MLP neurons of a small language model. Each row is named by its layer, matrix (gate and up: input weights) and neuron, and shows model dimensions 32-159. Each number is 128 + 24 x the weight over its row's rms, rounded and kept within 0 to 255. A neuron's up and down rows have the sign that makes its largest values positive.
After each neuron's rows is what it responds to, as a language model described it from the Wikipedia text at the highest values.

L5.gate61 [ 94  92 109 146 122  96 141 181 114 142 106 112 123 143 143 143 111 152  92 101 136 145 152 101 117  99 114 162 144 101 157 121  74 136  93 124 125 146 147 121 153  92 123 131 174 138 131 124 103 142  91 153 120 153 143 115 136 118 121 116 107 118 139 134 139  67 176  79  97 142  94 146  95 125 126 166 107 112 115 122 150 109 129  85 126 109 148 180 144 145  99 129 167 116 145 116 151 133 143  89  99 111 156 119 140 146 121 148 126 142 148 136 154 134 118 143 111 122  97  99 101 103  98 137 127 142 103  93]
L5.up61 [101 133 151 132 156 128 113 143  92  93 143 130 126 132  89 117 136 114 113  93 138 120 149 106 120 120 113 126 154 154 138 147 111 133 160 105 115 175 141 122 144 115 103 109 134 134 113 153 154 135 129 137 126 154 158 154 119 152 152 108 167 129 104 130  76 163 149 133 100 142 112 163 125 120 121 173 165  91 106 119 142 138 105 136 153 141  83 142  86 172 143 127 154 127 137 156 151 140 101 113 109 115 105 164 131 127 154 106 102 128 155 149  99 117 100 136  68 160 107 110  91 140 124  82 114 127 172 126]
Responds to: Incomplete word or number pieces

L5.gate348 [141 139 117 148 173  68 165 126 157 106  99 154 101 177 161  87 131 110 136 114 193 160 127 138 110 121 174 117 135 171 116 132 168 108  92 153  94  93 145 104 165 108 130 127 171 126  94  86 145 135 136 122 116 140 107 140 112 116 137 148 135 129 145 139 127  92 117 128  96 157 112 138 127 135 136  83 101 121  86  97 139 135 119 138 128 142 122 113 156 114 119 101 106 153  80 129  71 142  97 179 126 107  84 156 154 136 138 128 132 137  94 117 139 136 142 123 128  83 116 117 131 152  92 138 162  92 133 133]
L5.up348 [100 156 113 175 115  91 104 147 151  89 159 124 150 145 114 145  99 140 153 173 157 104 130 111 124  87  94 102 135 150 149 163 120 113 166 169 121 111 142 122  97 153 138 101 144 129 127 117 108 158 138 169 146 154 140 174 133 136 118 107 110 166 135 123 110 120 122  86 129 136 127 107 126 120 112 114 159 157  86 111 135 138 173 104 133 115  99 111 143 132 164 112 142 130 131 166 120 122 110 109  99 167 149 142 132 117  93 135 108  57 120  95 160 105 113  92 143 195  97 125 134 106 120 117 135 126 141 170]
Responds to: Mid-word name pieces, "and"

L2.gate123 [138 110 173 141 150 147  96  85 168 116 123 132  82 138 144 117 110 162 131 153 139 128 135  88  99 137 165  88 141 131 187 136 135 120 133 136  87 141 163 136 105 153  93 112 134 169 164 149  96 147 144  83 127 149 133 127 122 113 111  81 149 113 116  77 131  88 159 122 121 139 141 128 105  75 103 143 117 108 103 120 114 116 138 158  90 142 112 121 136 127 138 100 108 124 152 188  94  83  92 120 155 105 105  92 124 115 115 125  99  98 119 135 154 124 106 157 115 134 166 100 120 111 123 150 149 135 125 126]
L2.up123 [117 148 168 133 161  94 132 115 164 100 167 141  84 126 162 136 136 129 100 126 111 125 183 138 121 128 137 107 155 144 175 129 141 120 126 133  71 143 138 146 138 131 110 149 141 135 173 126 127  99 133  60  93 134 136 117 123 127 129 141 149 128 122 105 150 144 138 142  76 117 182 137 139 121 127  90 137  93 117 119 102 100 101 143  87 100  88 172 124 128 115  60 146 124 133 176 120 103 104 123 117 120 133 129 146 168 136  99 127  86 135 152 122 157 112 137 134 177 111 120 169  99 101 146 128 113 128 144]
Responds to: The word "to"

L2.gate367 [133 147 157 157  73 106 171 123 126 159 125 127 160 145 112 140 114 132 140 110 164 151 123 158 110 178  90 146 105  96 121 127 104 121 116  97 110 125 115 136  69  99 122 103 146 117 152  99  98 164  91  94 182 131 125 104 121 147 171 118  89 136 138 146 151 139 194 121 157  97 122 150 133 106 134 148 129 141 124 114 115 107 134 105 152 128 147 150 145  87 125 104 126 113 181 100 176 148 128 116 123 138 179 108 115 108 148 138 105 165 109 137 118 132 151 145 137 135 116 113  96 122  91 110 132 156 127  74]
L2.up367 [111 161 119 128 130 129 116 155  98 124 115 160 112 132 125 163  90 148 122 145 154 174 121 106 120 155 137 134 135  81 157 191 114 163 109 131 118 178 148 174 128 122  98  74 153 121  74 144 142 147 150 129 139 132 116 118 103 153 142  87 112 153  98 120 120 139 134 130 144 131 111 176 121 150 158 126 140 166 102 137 104  99 157 140 126 163 151 146  90 136 133 135 134  91 118 125 127 155  99 142 164 139 135 113 127 138 115 151 136 111 104 156 163 158 149 164 151 145 150 124 142  91 120 133 165 133 121 136]
Responds to: Start of multi-token names

L3.gate263 [ 93 146  67 120 113  93 166 108 113 118 118 153 138 171 172 156 178 120 174 126 122 170 121 129 112 137 114 136 163  96 129 130 140 109  99 173 130 169 106 109 149 168 122  95 138 113 104 168 160 133  99 123 157 121 135 139 143 115 118 134  92 130 127 113 137 136 141 106 135 114 143 153 124 149 124 133 133 143 144 121 107 131 169 101 123 131 131 168 141  94 104 132  97 155 145 121  92 113 136  53  69 153 122 140 165  92  78 149 148 124 126 139 113 148 170 140 120 144 114 118 151 126 113  93 137 133 115 102]
L3.up263 [126 127 142 171 109 142 123 123 120 132 187 131 110 109 147 151 116 142 175  96 103 106 131 139 129 110 140 172  97 103  59 129  95 128 118 126  96 145 148 147 117 111 114 140 118 119  98 112 134 148  77 187 158 194 122  97 109 135 111 116 104 128 143 138 159 111 134 156 114 136 118 121 119  86  97 149 107 136 122 122 112  89 163 149 125 147 168 145 166  91 134 128 142 112 143 142 101 137  97 129 132 173 175 123 123 125 158 112 134 119 127 110 110 103 129 114 127 136 128 148 127 123 135  85 134 143 158  84]
Responds to: Title-initial "The"

L5.gate269 [ 97  83 110  94 117 140 127 113  69 139  68 112 132 135 111 130 143 123 125 117 179 145 163 122 120  86 127 114 112 115 109 108 168 140 127 126  90  83 122 160  98 139 148 125 103 124 179 101 113 136 146 118 120 147 162 131  81 112 106 170 122 103 135  92 174 167 114 100  99 113 167 170 128  95 150  76 140 107 111 127 125 138 144 159 128 115 147 164 101 112 104  88 148 119 173 142  79 103 151 134 113 148 138 128 120 129 108 159  79 120 145 153 110 113  95 127  96 139 133 166 136 156 164 142 134 106 100 150]
L5.up269 [131 117 164 165 107 154 134 118 129  90 109 117 137 110 120 147 101 165 120 118 100 134 123  97 104 127 110 108 142 160 173 161 127 157 138 120 112 161 124 113  89 116 162 119 165 123 108 150 159 102 135  90 129 135 169 107 131 155 141 155 120  94 103  83 152 117 129 121 108 172  98 134 149 115 123 133 113 110 119 123 166  70  85 176 123 132 146 150 147 125 132 137 124 150 102 177 111  72  97 167 142 128  80 136 116 147 148 103 141 129 140 112 121 152 164 159 127  99 109  99 159  77  85 125 142 119 169 170]
Responds to: Sentence-initial subject pronouns

L5.gate132 [144 137 194 145 142 107 135 147 117 139 126 139 137 142 119 170 117  99 127 128 156 109  80  95 176 119 142 123 137 142  98 125 130 112 154 117 121  87 117 122 116 109 158 146 125 122 117 103 134  99 115 170  99 148 106 137  72 115 111 151 101  93 128 105 150 118  96 161 150 109 141 146  99  87 143 109 102  95 161 106 143 100 156 124 107  99 152  87 155 114 111  93 134 149  98 106 135 105 114  99 124 131 122 138 121 155 143 151 122 139 163 102  78 139 155  94  87 158 149 125  87 134  93  87 114 173 158  99]
L5.up132 [ 90 128 143 164 145 128 146 149  97 125 133 153 145 106 105 165 195 160 140 107 158 126  62 136 120 116 156 112 107 137 105 130 128 103 110 122 127 117 105 123 102 127 153 131 147 142 124 136 137 122 126 145  89 129 121 130  90 120 113 113 148 100 100 127 171 152 133 127 132 182 159  83 146 117 159 157 117 110 136 116 160  88 154 132  70  85 160 113 116 111 113 108 122 146 125 114 123  69 144 109 107 138  76 133 114 151 132 120 154 110 122 141 130 134 162  85 122 149 138  99 129 119 128 147 117 130 126 137]
Responds to: Word-piece after initial letter

L3.gate281 [ 65 105 162 108 144 107 115 128  89 139 115 136 138 109  97 128 123 134 128 130 156 156 129 115  69 118 164 105  77 111 190 139 139  87 140 112 118 156  80 133  98 122  75 127 100 128 105 113 142 142 131 139 109 163 135 134 119 148 151 174 158 101 150 131 118 117  90 113  86 122 117 172 138 152  95 137 139 106 116 117 126 111 120 124 181 160 139 156 148 102 146 133 113 113 169  89 158 124 128 134 142  94 132 124  74  98 143 136  94 105 137 117 176 150 131 118 133 125 148 150 141 162  98 138 107 152 142 123]
L3.up281 [142 122 126 161 180 145  89 134 144 147 153 124 147 151 113 142  90 132 144 134 120 186 136 114 123 149 127 140 114 135 132 147  82 141 140 101  84 152 165 117 145 112 115 105 151 119 128 105 146 138 169 144 110  78 107 189 133 119 150 116 146 169 135 162 130 143 112 115 139 126 103  88 108 151 126 151 115 134 138 147 130 145 128 103 146 115 137 119 127 116 130 160 147 102 127 161 125 128 120 106 154 153 120  81  74 138 183 112 122 116 123 102 153 156 182 155 129 138 177 115 135 104 121 134 144 152 100 105]
Responds to: Word-opening fragments

L2.gate257 [113 147 132 145 117  74 128 120 120  88 145 136 146 157 155 141 147 117 119 114 119 116 116 162 165 140 131 175 127 132  96 130 128 111 146 163  98 170 123 119 125 112 153 148 134 133 117  67 120  59 113 106 135 129 149 103 171 129 109  85 132 130 153 178 129 106 146 136 169 120 119 135  52 106 105 179 163 165  83 114 130 136 144 101 111 117 143 175 148  66 116 137 104 108 161 136 117 125 129  97 134 121 144 134 142 144 136 131 131 116  98 123 158 167 130 127  98  99  99 125 143  93 145 103 154 160 140 120]
L2.up257 [113  96 119 126 174 127 168 129 105 102 126 148 111 100 114 141 142 135 171 126 139 140 114 147 129 113  93 109 143 148 102 102  97 133 137 150 128 148 104 204 128 123 157 128 110 182 133 191 132 139 133 133 118 130 181 107 141 145 119 144 160  87 136 131 149 137 149  92 111 121 107 155 123  99 160 143 119 154 126 139 151 146 137 123 116  98 157 141 148  99 130 105 159 134 175 119 115 124 138 128  81 180 125  99  92 123 132 159 149 131 154 139 137 121  92 116 126 146 137 135 128 136  72 144 109 131 122 121]
Responds to: Track-time colons, initial capitals

L2.gate72 [139 106 149 139 144 114 126  88  58 110 104  94 115 121 126 119 136  93 144 147 139 139 129 101 122 131 129 149 130  99 167 107 166 103 130 135 153 152  93 107  98 148  92 141 132 135 113 107 131 148 141 144 102 152 105 128 129  97 128 142 126  89 145 185 147 102  92 103 101  96 126 123 138 153 151 105 132 150  87 125 154  96 160 122 123 100 118 160 103 178 136 124 113 139 117 160 140 158 120 123  92 151 135 196 123  98 123 102 133 144 137 133 129 171 130 137 182 104 131  90 137 160  95 152 124 128 149 123]
L2.up72 [ 72 103  92 164  98 122 129  99 130 132 108 162 147 121 159 120 171 185 137 129 120 112 125 100 112 113 118 109 153 132 101 111 142 123 151 138 100 116 115 162  74 152 155 113 141 112 115 111 118 134  98 151 125 119 156 141 154 149 133 114 153  89 132 181 131 134 120 139 103 167 154 137 132 102 120  59 154 136  99 130 150 161 140 135 122 117 154 147 182 172  77 107 120 114 185 128 127 188 115 172 100 110 140 100 130 119 139 146 146 136 172 119 138 142 124 165 119 120 113 108 126 131 136 110 135 106  70 134]
Responds to: Sentence-initial capital token

L3.gate91 [118  94 119 129 140 108 100 147 141 130 110 114 109 112 114  98 147 131 159 146 123 182  99 133 112 125 172 101  93 132 133 150 134 171 116 141 130 126  88 114 108 122  81 134 164 139 115 150 119 125 115 144 135 119 123 134 132 154 146 161 104 112 144 129 149 144 121 152 132 130 119 191 181  86 136  88 123 168 156  66 134 139 149 132 149 151 108 192 164 119 111 120 173 149 167 108 122 117 132 127 110 104 142 142 110  80 151 103 165 145 101 145 128 175  92 148 127 122 124 125  95 131 154 132 160 120 115 138]
L3.up91 [128 111 182  88 138 107 141 133 137 130 103 155 129 157 112 120 134 158 150 178 164 107 177 166 104 112 130 112 149 161 109 159 152 113 196  98 145 124 151 111  95 127 140 128 157 125 139 125 145 105 117 113 103 121 115  96 113 119  92 135 140 103 102 143 131 111 125  84 168 153 129 122 162  91 140 146 162 152  91 144 143 127 139 129 150 123 139  98 100 142  97 103 102  69 151  95  94  94 107 166 113 124 135 105 110  80 115 121 109 113 122 144 128 129 133 149 117 122 135 107 131 109 128 146 118 138 135 136]
Responds to: Clause and section openers